config = dict(
    head_dim=64,
    intermediate_size=832,
    hidden_act='swiglu',
    norm_eps=1e-06,
    rope_fraction=1.0,
    attn_scale=0.125,
    tie_word_embeddings=False,
    init_std_up=0.026,
    max_steps=6887,
)
MLP neurons of a small language model. Each row is named by its layer, matrix (gate and up: input weights; down: output weights) and neuron, and shows model dimensions 213-425. Each number is 500 + 50 x the weight over its row's rms, rounded and kept within 0 to 999. Numbers have three digits each. A neuron's up and down rows have the sign that makes its largest values positive.
A block is one neuron, or neurons of one layer that tend to fire together. After each block is what it responds to, as a language model described it from the Wikipedia text at the highest values.

L12.gate212:442510465443462529530558435476512511548485575498572510465574524366441442551509441560372571471568466485463468529444455524523602461482503580431461514434383392508499521625443578526490541463552447479485539524580472406470594502483512491564574483455456545627438610494433475538544560564462548501513451369440463473570517440471502430416367536537452563506576490454599481488472507554452492534532520483475462491607531486536432493465590483552566525575520513478470443605502562431464479493466589543587460460622519408519448462461528526417485481531493592547556479621528469480515601525485509511498531544582471442576513514539507571455564516527472409504513559
L12.up212:540497487527374393481551465447459475539482484488561511454502517434524463510604546647498451535573493500522510594514521532557447536533502547522444486509482487401581361551529524536535514485483459452516499436513610522486459544505588506562501650450520515441418475530494458485515535523485548491437564433461298574518352525433474553534327440487488558390562493575426487513539477491447519486468492551512486511484572507501454561529486497518619450460551521442495599430502480585515472517552508569599528476472584461436539591502552476487445483513482478474528465510555620495460549453485472518502413566397486545519501496433534584516474567508466464520454597
L12.down212:509532477578506513586507539463504505497454450544483526460433573490562465594567512513411520505545491432537427465488551367614514471445513486492479443514532540469579579499525506494491520531493517548488462574417519463530568561428502378529490532528485591527493528486476425458526471460509561511560619565441503547507525478540442516502555451518484388379515485503623516431555508506390452513475452580491591513537476493566475506508514446453459554469470476482574555394452533497601495497501574461569497539502423487525534454461445504529444565442563540491509559451498518542642479430607509431418491482604468560463489502510470536502520433482496542502499440
L12.gate378:418409411385529552607487481524437523452543499462533490464478559482589477472518455398539539484529540554449559494512500467517446534516455485482561555406527514517516489430524476487529553608394570499455469406545525507488473496485421453526527520629455476429466452499587652520534542489565552594520530542446493609567541507500521550520487572465466572498419564450623511574550533460507505537531372505467415423415535514473476462517479532476625468491438458487444512479544438538579531510523539486515480443522528478599627568454561478516470494434475419542497471495597500427493491393498526488520504394543619422464493540442500447472523552467530485408585454
L12.up378:462481464430465553562522562437566478473461409472546542542484466454565422545494439474435525582497496482496507554496397476515497506467461477527463527456502434522361450537456527486429440441554494504519508497481542480433416537522564424526511472538557483514480552461543503619463608573474499466480335488508520436475422562501487523506477503409537512530549566508499511555505588549526526571562531495507577416455631408518581523454457491558620592536569478417512468555428447552485564533474506556650472588505496442573480489437515483408567441548571470489449547514555495533519565543595390441520550484438507379471511528453429437495483479454406497437486571
L12.down378:425450522493477446479427595483526477448535510463503461520530534629558459480519499512336484530462475479431442537478421553467471407466446324523499532550620532529501475470439535576521535509499541408550485551540461545470554554488400518577457404534546449417490548472463459544517513546406471417503416551492453533634463471554551555509451515427469565367467549582491555559569498540482519404427449518485544444476432543529518563514465513418472503449502587444536440481612525506460483540524469457564393500484485522505549501526501539502482499452522470525537494595509519479494517510539461549500485537554448515510444428490538513484611550525503422493428505
L12.gate640:486472500516486488490550563554632500479483472553490476480403490437547428502490546569567468524419432538385549395492478514510405463433518532551521470433454503505483452333427499520512484504498486586511552491515460474641544456515504441504451508457438526483500473405506373493499530539434478527521478438550433503507577453510560458671518463534455541466456496491509461457514549542507450489544519517462425564537513526484461508522498599513522495541467593431496552458489516489619601483497505539552557364427518586509518427554643437492518466479420477532513474523514434553523522515508517461478452514493534453624487489503526541547452514508459417541462508
L12.up640:491532430468593628501531580509534443498540476515480452474537492543504527468408388535457502457491489516541546436550481423445493510527588531555530514540481495516499516476563495538458510491463460550524519450526468541528493516471520530513602566490411562514581541532416430499512533550539485569502451459431440544500515411442483403404536466441474537544457523446476443415459522505531522502538543541529570410436482560472449481538468506465444499503511533518559541591570496531468502594444505424526461528505545505530456418550408513533506443530623523492480460492521482432431491403444474487611488534514540360467421509397445523497497501482562572600447480
L12.down640:580483459492463472429421464502613455456415529492485505470498505411560464462536565597618586400506406535538464485403548498526420494442453550491457536459538551522454562482512477505488439441460503545419484489469516493591550448465442482546447429547529514432512477534462470512569534581491581481499451499557439399487449444475534490581500583426452505533484505504485437490538478446499563487493480492595407475513498534521488543512564476554583454498519528447494468387531532497542589399485496505724444471550520542539510538526589425584532461490447428516602411449605519559536519545493527532475509488584461516521485516528506539543456458381603424488563447
L12.gate787:559512469521470554572499556553532445470492462515491482533539481520490462571536489548466516534436519477457480410515456513524469528533512534481477510528468489532474495483439519498530474467543528506539491494530559509531541562453476436430316481544532411481568475544396557511478537467580435496414511511570457588519400386474540462519445465485511486500453446449503594519452451488479433458591428535441477516567441483485507451566516572495460484389468531465488463548460469476527508462481517508443427541438563362446535495418552503512562389505563410539546513501435478505490555353448405449557478527452514461513505503497505476508440557493567436531525579
L12.up787:551380535519540514538472487514509569462487398481527585615528527529609407532492497413463542507517571452528524515468453518535490553473609489504539527517380508547468600413423549412421519492518515455501438546468517465472482507496571489566463545512501468433484497430474587489548481491552452575423540537366517476496475446425491435478417479551550485417493474441487468472438437529507476449553480378440480495520413526609456432459423475493464443572470571506492422508451502423530498484504540502578519564458540409449537496499591515542579426410568500533395493510534520493472529520518595482503443489501405394491488490578580521404417472440519486453546417
L12.down787:466463525487573483461385515455487497476482493535420495482492464626568571482512530453563548518555507479421457538495577497516540436453488627449466478483445532508501515547536466555543483488508466471477534502398459523429455494471584388455496500557467542493498404466539489436537516498536456521517483510519536574535490491472462420525407331500546505453482583479530520509435495599444490452532583503492497510600477516646519422568583592554479493560462507549532520434462511586404516399525566455749475471474522514606470479623531468451543465532480496531373497513511536565623520487507541379531500523629496524545474522579499592517490516460461518503457556
Responds to: Middle or final subword pieces inside rare proper names, often after "the", naming places, peoples, rivers or families, e.g. Fre-mont, Fols-om, Zapori-zh-zhia.

L7.gate15:489494382470496571548466454476422543571485517521477400571469528545515503612448449436470495542440515546444560597534576472409496472541523451559518483469552536522557501453419560501493531419438466497515493552615409563495512509494536580528510573463438550458394576513515593457515498582517485445512498464429434457538454454477653548550480516520624577491582472508538524491572414458481436548521552450373499558577459530473485534520467463461609504465449495501446555432493456463492481520507514534482614496439480591592556549452468536487570484429482399452627477444428546469611451468468546530464475502464511513485510419532432480499478466532512445428645559
L7.up15:462417451494593588446559520420547537432543538490544471537593483484538459442543426512431582502587480536430480533519529525455496572404499517452431474442495538497534420430432516579442493543544499489474514543503464613515395552606461520506464414446464509566532474532510535533524468516483420534610494457451507404472480508431423454428526625605539484597505452471531471502499480461548484509549568482443544382419458523393470516499466426502549419519520512433524446558545521440517401604541538464547535569489497509483544473411397503496529465505597561490415493528494397570593529529472528479482516554533450497510483523461455536519391497511470576389456501
L7.down15:550532523422470561507420459489531489461482435547528564569435493558549511467474443543586534569398555501508545447449528453536557525423396504351578463463388436462473536538425499586611484513460462555541504434483499552482453492539498485510452480431438506535484484484564515425564472573470508424474540588479510500465536438487555465499529518504482530562420511465521449565485459525443470537617453488578522431467470618443460458466526357583544401486632617523532537551345523628577532418507546461558533555556455438463486456559532489565548533408586471481480507543530448489475464507483539525485549509627519551417535641441383559573545446521433565445574554
L7.gate319:428496481426551523414508412461489487479457471553487541575401459488516548592479590518499457574543490587510505409541552524465441538491559472452564536447541526485521413482522508469563557577569446478453502527548425555550566472501463440608593547405496434508518508482508505527554465478501517485601500514454438440477514480471469536504521459599456464414494429418496450490503483525580516575552564404514504466571459431631443438533510490497612476556426441467482417534516535434415490415572458492474512484494531573418502554480514456474514480478526484486502514467518590502527506590501463515468421503557419509489517504584515489531598515453484517534503556
L7.up319:481476536447513541476624431359443508503444571583499512493542398542533440563556536417420369514411507445497435614427492473470438488427617488412568500436422604518477449530444513517485494511499483547500532528464479579546461576572458493582466545484523494475579599533475559525442490431516497424592535523369484524461523442459457404454511462524468459583446419594469496500577550458532548518476531547474479436570495423538559549447468572496424468518552522513466521574538447533479452425507419541598603463450588432505504453445498480599486511426494467503522414505486532474551448477500456513483414499439467569500481468533462523525480505528473473550483460
L7.down319:408631489555513551503491455527514460525466475479479551454517560614424466635502471485480488504452599450478473454467515554473449437508513509596560459548493596476588518526602500487427483570541482439459396479537505444573485496359594440486495561510515502498495516517514445487581544493414504464551550526465472423487514524502507505481438437565581577483537478475500438412501434434527471474480503559546427554541431511503478515464492476458574566471383513408477589559522537562470422466420505573502471583467514534463469445411444406539428476493506405546533391476504501494463529447607514566536453493526509550562451526563491562410431444475497492541519533
L7.gate354:451560489485528537488513464485573481430499508543587472517561487540490439505519477489531464551553474530350534610561563516421457438491542453532498459457484468499495498503561546468499478533484465543408545539533463492500537487615465505535441532552607467563457556448521553592506543513502507451459497323566543506462521606489518486545479459464556432542477486522553522455469461503537616464417615481478432429551506525530476457574544482434582612432552553490476567467597443462462558522581491496447589536501369472442515472489541496463473450523475504503600535508504531451498520409471388498461468493448428525510561550470518472562499476447479403557526606
L7.up354:396548439578609458379526473510433471351395498438505491503511561534537480568534527584434556529449537476530410553474489447564466474462560511555467451467480479479498391506490463523485470545487471410534517508554462431425424457517462449601463489413513525478510514530473554530453510619456498507477482491524558478526544401447567562472465449563472426528518491600427523485459578438480487556540435443510541513561471523549479494553512570518502578534548520591431490566491565454531413502523470504448535552534550460469522508462568500484524402552455566493450515515517565513515556479480456463566486515535492577551471511456487510528443518498540482536454540
L7.down354:464457479471533519557526556506543619542537503446533610486527415463461503569560486534473513529516498430556509463546538499512574505528514501533455515497457501500538459532535482501493476502422554446576459400583424491403491503457450500530440572567489545582553567550543407524490495466510587534612520500497470551568501456438434451480586379481452543469542504420514560457395396540406528543479431567464597594460565514526439504548340506517508508474477589425616473524415475451588418522576484451494554543446470444523513469507460457474445556561501527467459483495567433512496452493472539501526545539522482505503464492521467564553474511438455483511485546
L7.gate695:489563497422501514532526538461448475591542518520507484576508545466449573575483531523464527484467550569508599412572567530436501532539531528515430464537493418444383498426482582470542537504547625511490573470447492411548474561486516509414477568455495525584487447430493438543512473603480457423481582421482413485414485466436558496441483528499524476544487559534433458430549485572473569452465561532410437441578464472550560471408514502558571453464447447579493580580490491542589568515564492496514554510504523495540531426520468485450434503540425448477406559453520506470571574475478467494429488549448483497473513499508530503591561432540523470489571527
L7.up695:427575407578462547503537410449533537552565517471424420526503506488478501567463578483591489555475554493479466575547412446434480559565456430496441487503463533452462434421547571503529534454493525453571518518523503458592578416533503492563512502481436517489510480423484565470511517491532510498547517534600500540488434451555455481494409539531517468546536444544556491492456478490491530498531594454421449444495420434594494474487599556431491482450544504556648522547422498436496536546553530600582520480428511477461526433534522351448425546429483559501513505543498514491569510446507533469526472496490486464536510511496491556547488518543426481539535542
L7.down695:530536449444556481437558445434427482501499549483385437547482482455550457445567526427413512553525599491475564526510497579585504521571532492516565386590484483407491483507481550477490527533489510537518533438556434464614560480530571545563539579514467549451454528454537448537437504518465545498556471518527497479511465479507557444521538572529504464419615551509582548337526513554507500477435508531467469459517474439589397490561512501551539477555564464512492436491624574453380511515523535489500506441560520568390476546517480446496378494443506643518507492494613503569523508546548492439591435481494463519530502498501515629481475448506497517464496417
Responds to: Digits inside highway designations such as I-59, US 167 or MS 57, and from in route-description text; weaker on prepositions after motion verbs (to, into, of).

L8.gate713:505543419506445523540538443469559447567629544425545459586433467476483429464486486521484542527618555477512450403550431551473520531527574488494516485523503576472537484526436551455462501555556526446448561481404535566489508469522509488488567534508485523535435464486432480500455508456499491495539523465528502489483480532442525443471539516555515568479431556442505481514500488476511528422532499428488477531544458531491449490506435535528500541471487439540533576456437547523438440523410575553456521527436470538523552470479534512552524583427490457498516569536473530534485448557539528434592515637618529552583518547492472430445467364479421426519437494
L8.up713:492523468415590429550532567568447449509572467523436411521510520468429546628571543551444423428501571477479578527493484544431555525582522339497495477545515495487548517468467553509541570486468516476581409561518574474556504449427452467386509465495415446618491515517474493598549517452438561482444545525509536480435508556401468469521505563471555483496488438455516550536537544474512442488516444555510543528545429551423531428535480569443480532428577488540464461555540559424465549449510438506474559589467522471520503445487474443604582527491490471517553477516579529382449539580508488583530570450497604533473546482512557478503515494467425510439482586
L8.down713:510490519505491485488522461473512557510478476491356470463348487499559450494466460542508512545387466482405444462443498539434477505460572564438413589530477493554463526549514484594517530495415504537457459449550511516588510477536464460455622453481443448440475547547559507560424554459509519537559475540578422448474532568633494502492464530441447432524544504502500463458481477457536562483444465531543474483554496423518497514492479540469524464519475539481458455683454469444507473368485523499494564487447480461474548546595528406475533431518548528436504507508589456439511395379522609510410436454496434516535439445457549528431521549436560516546522469
Responds to: The first token or first fragment of a person's given name, or the table cell divider just before a player's name in sports rosters, e.g. "Rogi|er", "GER |", "by Joan".

L8.gate515:403506471436380477516589500532537504443453443414480453564552589528584492577593518552421481513580541496486377507614454438468472596533472558582464483476430453536543517446478504480578429567496405574475480585499530500472508504521521519512496500412492419504486559530429508508493549516520559488559631432535467499505568426491540489541472489533482508480423483515489428386509459505551539488520533562491489499593604595453428441507547517460519512424571536558496522490547385578513595518502457452649537520524579502571506413524511519533534566535492573473433584535557524493434524500526376487476451502527573520517520496490482538476538498499452490487502466
L8.up515:527431487491548515570435552476562475512464521522517460447522487512570522523497547498514496519506546378524524479550451455528531562499422423556484490480434577591520518484500556467508477652487419471512481571521558478552547568559483533404466460480574463497601490473500478545486555473536497516528436542468487564450507510542468448363536504553550434563482464461544475585461514491488482451447461446501498474516534516481468442462506498427472505429483515497453417406414527603482486445502478424530522499416537463573389501526583494453530414573537534459498548477465524495421495451550505428424514516492543492567583478447503454461386543436417515424556446
L8.down515:398447540459450398503531479451561572495393518595571561486479511435449501569585457486559560539552509436494491519425465500436445468600522505434470533542440491497502466416433479537487569544496517442500539544457470508412491526351526424526415600461586545507531554478551605538515511462440460552433522524458505483554590461438482571480399483532473468544527577460478558438528542505446471485426457444545511418511490534509523578473408482425486508489546472587482509516585383494421481446555590494679520570506484470481422517445441430445518540491570405526485445508467487481525542459499421500457565473488533512491501600480473436609507489522521555554526482
Responds to: Final pieces of words naming ethnic, racial or national groups, such as Indian, Baloch, Mennonite, Black, Indonesian and Vietnamese, plus the endings of some other names.

L7.gate64:463499526569445535473534468437552489509551507490507467567485356527559470571519369422507447443571492410421470493500496538511455447533489398433507447407452524546492487621435519493479555549510424532541561624592553496484442402574508511458527589523533514541615456455575531530465554490455565473506354531571463541481465487654561519509482569450521519442446511481500474472483430549510458526466498455566511451533518473452495498494451497509563492428465520480484486471509541516424507560529431455430394524369413454519552376537381541507492521523527572412509625526459500571499455454594498496463536572468509488579408483497485510591474492547482499547503444
L7.up64:431482437473420481553569644507532465510569506543536503512533523530476433553462519442404466481556520507511396551475480480498481502498479433523513413445459494529551500475541570466439529528587565466498461485501444458495517602567437489542482530499546527417411477476486419507509435544498426451507552557499517556577519481481527530523537557440538485495527493432471503477409455521440364433498528457505521471531498445488447475508474511479564542554400464475460481569381499562442519462501456512494482551501492477554486562499424624498427523470430557507387485474623567418492479389556546556540468508479514529492451444487549484509441544449511510633514485
L7.down64:462434459578486489493561490519487446502540599480510524540487442361452509556547463492410427514501510487506494549452520391506484453461508470534512569510449510476541399444520619437552411521467483458516608492466442529460489513427573450564540493573604464486529479447440498470520470555474492522566604499485579517504585448457450561526480522502495542417585547377422458440502514517471513496514474489449507502645472531406560506562510502530512538626446518426470500401511535570498541511637419513406610501440490443462516509567572487457430538533493409512534442592536513469427483465483440557573383448602504438547449406478556581524548522643527486555461536
L7.gate168:539506437433462503529511463418492526554527428461503541579435547601513457528530491498453464476536531431534500511489507454444523524532461506451508435469495518476440409503502542476487509485482617520481487465501447449411567488512491552465459469603511511516524397496493522555499485416517409523574485504629512488490489550609537507515557506489415498574461475483507484542567486495486560508482416548523488492461488440516569424577502506612399548529525503566487481457478443471548464546514393571441503586408428470470488505426470401457516470448537499539491361519478438488549572404552502460506529474527532571427588471489449506567552412355531449542544566
L7.up168:490550529524463530470519489553599487508523469524526437499508591459470408497438523540428508523498472521533548592499474457569494565494462485463525509469449524430529509502505483472529413513461482433517474517558484516528543525543528599473517515502481476428493535635498529457513488511507412500516528452504467478468576540561485500431512530478509501543555517357553536538532439543490540564531499518531584461458507482538462547481498521516470518534548527608476503477494617471488481482609593503466602551482532444529449421500555426574511476636467534589454555502508629513501525582473573552487665440486525547526533528495600535541468511436476472530528480
L7.down168:518508518474438578470511497644589532586462478489512560565501616543403615398523575478544508490521468466478435465535508461620452442448483501514588385475437534460540401573406505503588464548548509433492479475597533448552439506518434579547494458503505452517506525510523512554598542508498559525544415482568535479499560442458509528458436510521439493683586511526464467522438492650477425608541565471476533596496411465505428500501573548516535534499415533470536519551423529584489575483591613487519570527481591460495503486501507477504516475569466548458460546520514450518476478438519570500490545455514495498469508574495476509502497475487490438480507543
L7.gate234:460441568503417474500535604466520533520408532497549481497482545607560471525474431480578527404463507560517541518432473449500521455503526504457533430503492515448487525456495495460475588525484545503529461457549563567452427497545475497441485500610540520430581485551491472522469456539480489553526498595509543570474436550517446432524475477475536631482489462520488448479496415552523515489567504597469504503534548690532580528512541522565497472502513517516551461451483560475545459477494523512509598502461489536493471454515548434450493548488517501514467542586469523446474559555435571515606536478527485439519487532439564417423570471395492476502566507
L7.up234:505582488551434525508503491521522444515505462517494542471543466440476528492492500523501390598442413457518527477539483450495555533502546511517522549509575503476539478488497398418544506470496426456487447451470549496501449478481466537553374526492544472488510400607518523569482517583499568510464476548570561465483552512496518552532587544529490504552545447526484454470439564447532557499491539592538485428442576553558515512505481483521564560608407424520560420554535451545486511487513533477464527529494539557521589464381519474457524583494529421489472538570516562436499484420527487563515517538571508467501510409470441560487488516508452499388521496
L7.down234:469571582491387599514541476444555477538540543555501456494572456487449519571375438514424538450434507562527507479531549471519484481495474494481632461559538445516529508504509442424471566504521537468466484452551493489470395457446492508412541538554464454444512502576437540516498547481494509488474616599459564513523447549536507533510595475537474541616510558490501453408510552487602457516529433495433515541529467419546596547523447486530522470433482617545459515418497571573549576475556501398499584563397479564490494512521594462524464482470482437526453555469468496545533488503455453506508567527423529456535480467480494400530570462449515421495550458
L7.gate515:552506479534427540514498502537590503569408416500492586438578496467482531484568458454483442440523471541398431585443505457571549479555449454571529486505506371443428609474549555421482576460523392523475447427546499590455545490493512551457518456440561531422477550513472479526559450520496531552534501554440468445523464588559447435553520549482497459499496456460472530490423533566535467566476555551573512489462480405387509418492512487428480500431432418463652562540532527430583497486533578473480456452476548512524527476553536419541465468494457474431512460484465563591464525411548456555514486492597497533546450500532533534466528443488398519506413488
L7.up515:436446485428453525466557470490458501543543512523537579587522537468394451489548519426546482495532555591515464505456468553541515395534521402498488410482510610520478497539440624534508532511456439438444459472567495466586464558504463572524544514448538532476479449567433622497515498516510435594464425504560515467626451508476596510478538439487479501520530549488480477451519542489572465496471457534483547471542478533464452505453515535528503527440532501505596534448525545448465604503489499500484509592472472458426533479479480475541489562441489490542494466516500405502500541555559496485494501490496394473529539466587548491485602437493429546579444524
L7.down515:458520465479486545547608419520639473521423475506482457466545492489538505498477421586472487498508409581478454522488561514557530565473479555525459402467584483487542539482514450471512605524477493509434412509540471398572449525554546506536498456467698463379515522560539495527498568501474501478479467477492498574476571458601550539466530509557483560574451400600505466540469377457561500588440467561401473513438501475502508508538488442443494602429513463479472527519383536491484494504510540469624520512465464546486418520495497515529514484531558429589395485501555506503509534440513443497508458479593452474509483533488491430450461476538446441461524407
Responds to: Second word-piece inside a proper noun broken into fragments, most often "s" after an initial E, as in E-s-sex, E-s-meralda, Ka-s-abian, plus name pieces like Z-hou, Al-ma.

L12.gate97:542556443472467444477452586552447521465523572445440532435424507563394441540615588476502594575474546466552363484430557459480523526556498452536569425449453464402527441426382517505401491478528539583503563471438533562557456543430515562617449464503480396511444412537502506479404452518447424480489449466441558447493426501479477512533503490564547530502599525544505451457530578462451495532567510423618585449463485499526487475423474565514465490462489473559476456490423476428396516527471530601448517551493486548435507467444452459472446528500443570504512494545611513487530584529539451466530498540581554517489488453538541479585471537489450485476550475
L12.up97:520532493549507393578585529515475485495549522552524531516406371529499552510488462575469520485519514446531513473569538561551502557524512530522441485452517586597575538493506404522451431530541417604508480429572503481546526505475518482463574527481589505459532487626476486499393451409499513540467578573473516446466439517478576564498615507511537509400537532517520497534480496509544492484515497502417605494624540600542576594550496517592492497458495499480464511457452490443484529523456532502647549516477550581499463445445443574445461389431596390462553468472463529473517498441560501546482490565502509521416511575475468386460547537501561572493436496
L12.down97:488498479470611508562509478507479505485554545571500530528497536536534489476475503605396566553506583488534470504487439486527579466535521526598466541486478598414449461482570492502526486454484511427514525440399455531450510442399512530475469489434569531496489425551469566588566554437453574497512441488476530538405412466567511548472489452464488458518523477469471516432453515464435543510497547542400524502418548493478428540604418486470559490516497569494500496494488517501583531516497559457678502562461548550498524500511514487491592435560523526445492490500562525548504391515438516483496478521522480473506476526496503438549404458551522486421513486
L12.gate246:506447508490439548463603526497441451496476456512504395460516488560485541529506508482592515452478471498558556439546512469509455495427569465509457494551626399530544450438468477504469452370557529451402567528523581433441498432480555515547504459529514440478514483423547585500501535500445440513484518469548465488504478514574498557526508482433560506494569460439478444424557443495476455536488458474590532435514447447541475537592511452409543557500544459476500486505472444597430507539456498515355504448514485646459554491542382535547401546499480546531507585544402506455482461569463550544529549541491597468494453449464528534464456475590467563531545457
L12.up246:476481576408534597431482492475470565524514457479524473513473440535508522570446417488487486485521451572453451494452485535495473471509457409483519593468498521533476452552472583490522550519470436418557392451486516502536508504477469482571550537502538562581566495499498510597459565474446568539544501387534558463467526565648453413485495467522475556591417473462519523499619467523496510452485459451519448513587514525626475524570489504557430492441494580495491450498463642470518482468503541511431510548510538404431525547472529488550577575572543522458491434526510508496447495544539543492536531446548543527570561521426447449554526435522486476454596458
L12.down246:559591430452461463438418491458456564564480658543504563486419564419494405520568459600328426510475524479441477506522533537555501476561513529544431521463502423532502455501496495489437555574415520475481555436479414546408489543580491567473468523467466501444506511449528491563510556471472554523493484439524424514471580463430465481456508515561506466497543400567569553526531553492568550478492546488495422427602486523577537467417430540474426509530620488495403509446514534502579449499508484470413549418507494492469437488531563541446464518527499443460479490488502534475564486516475547399509472537499479573550474533527516569527511586531540479612513469
L12.gate341:449464562489442469473535532548470445458498508488435383514472492524512564500533553569523521500506496527498460539593488484505617610481503481444428496562473574439571539457469495486460526461490570435522534557466498590570509375467518509473546446414509411532503529525419511440433499562515455549600501598508474598465480445443443485480387478476498485563473507494497551473506419462480511477438514472607526572502489481448407485387469416490532515487552543533522468500460381453418522602491429531642530528420490604465475587472395432473550619397586485485425572486511487551488513502505540424529524491449442511468428498440536441460629515581547515443548516
L12.up341:648495498536475477614530463512522579490537450515530510545463523485446452468396472480499516475421391478488416534446492410491528528587503532444452593528522372583459561503519479595430578488529474456416514483592472577487521460438540467462488450558484528526442467576458508434625488397537499402506453476603519445542404426563509541575460399560376498509545497579470450602445535457424424424488553463468514448540471452404420536504524502439576486492541502460448531485493463444332481415556480457567489494496479515532552405366424399410495512543477478539505520523563453413476590517489502478485519503539530451438458538408539513541605543407569426429562389
L12.down341:423474536477494457442468526440483485454433586433528514503507468529429466516487467599556567520536566352486509474427555508454504518576470480550514479481506470550458543536517427524532510493505518531378445478571557509463466475529591577446454555508414545528511617511552481382468527517527543552505522539591510471586459603529472544544552493483471453613513555564465499447494539475517446512619570500582512498504530522457513531474576504573506519543446510413472435517453421465508422513476518559788481450450505483583526507462532504485441585488515484520516515440534508419498519472457515512455586511470463542461489479500500530600543581488433452436433555
L12.gate547:541567450556494396540484481467491479448479568488414502432508485480510466437499498489479567494449529478476495509527547428487505523549541479408501454479534508501526467484415468519522534432538485490463499502430526536488445581508488547452538563524541477543512491427506556499508436451498510537532595535528501496467546475495538471502495476557512498462545471496540605565420529476488480560463496456568496501621499560531456534437521524549537561492436452402598502515466473504443514444515564469549501573430482457495548518509422457457515436492599445415466420574357495543486527569501523474486469585536483456469441458477545561551520541512466499615558472
L12.up547:490512449531461496487502552485515567455536561520509564506460471479558508359513487611455489554494548528483515511518536447437562489491430482521511455528571552440482438488487415396481467548441474525512618534501457520475562481453392574526507444467453471453476479523491560436463566422469404508410491447560492475472458497445526484492520484501665541550502506517549447448493428485425551560519531497497493607520463562526501543488544504427527595683542459466542542431499590525586503589542578519599479496476474528419473472425506534472470430562546538505473471596540517521473558404586489509485420531494561508475465565543468518506533580514456545477435375
L12.down547:489505521536400514474446443464524471516556557385617454442540460528565513536458539436539450471445393523487483475432521505444499494503451518443487509437493591523485503458571456503477506474599504470556462529395386411455539464477473461573547516481500526480582536508518464404432537553517568521521530563586506453541462517555519566598473510575481486509431467478539508501481498489433467537508542553419501565546469515527520561464472473513459469418452460556585474518376542493603543464473549438519432420501419576435532502419596489486620496476496575505546449500454559436564646534489521560543574497542476544478435535469523515593492474544517509454544540
Responds to: Opening pieces of personal first names, often the first or second word piece, in tables and lists (Va-s-ilis, Le-ah, S-yl-via).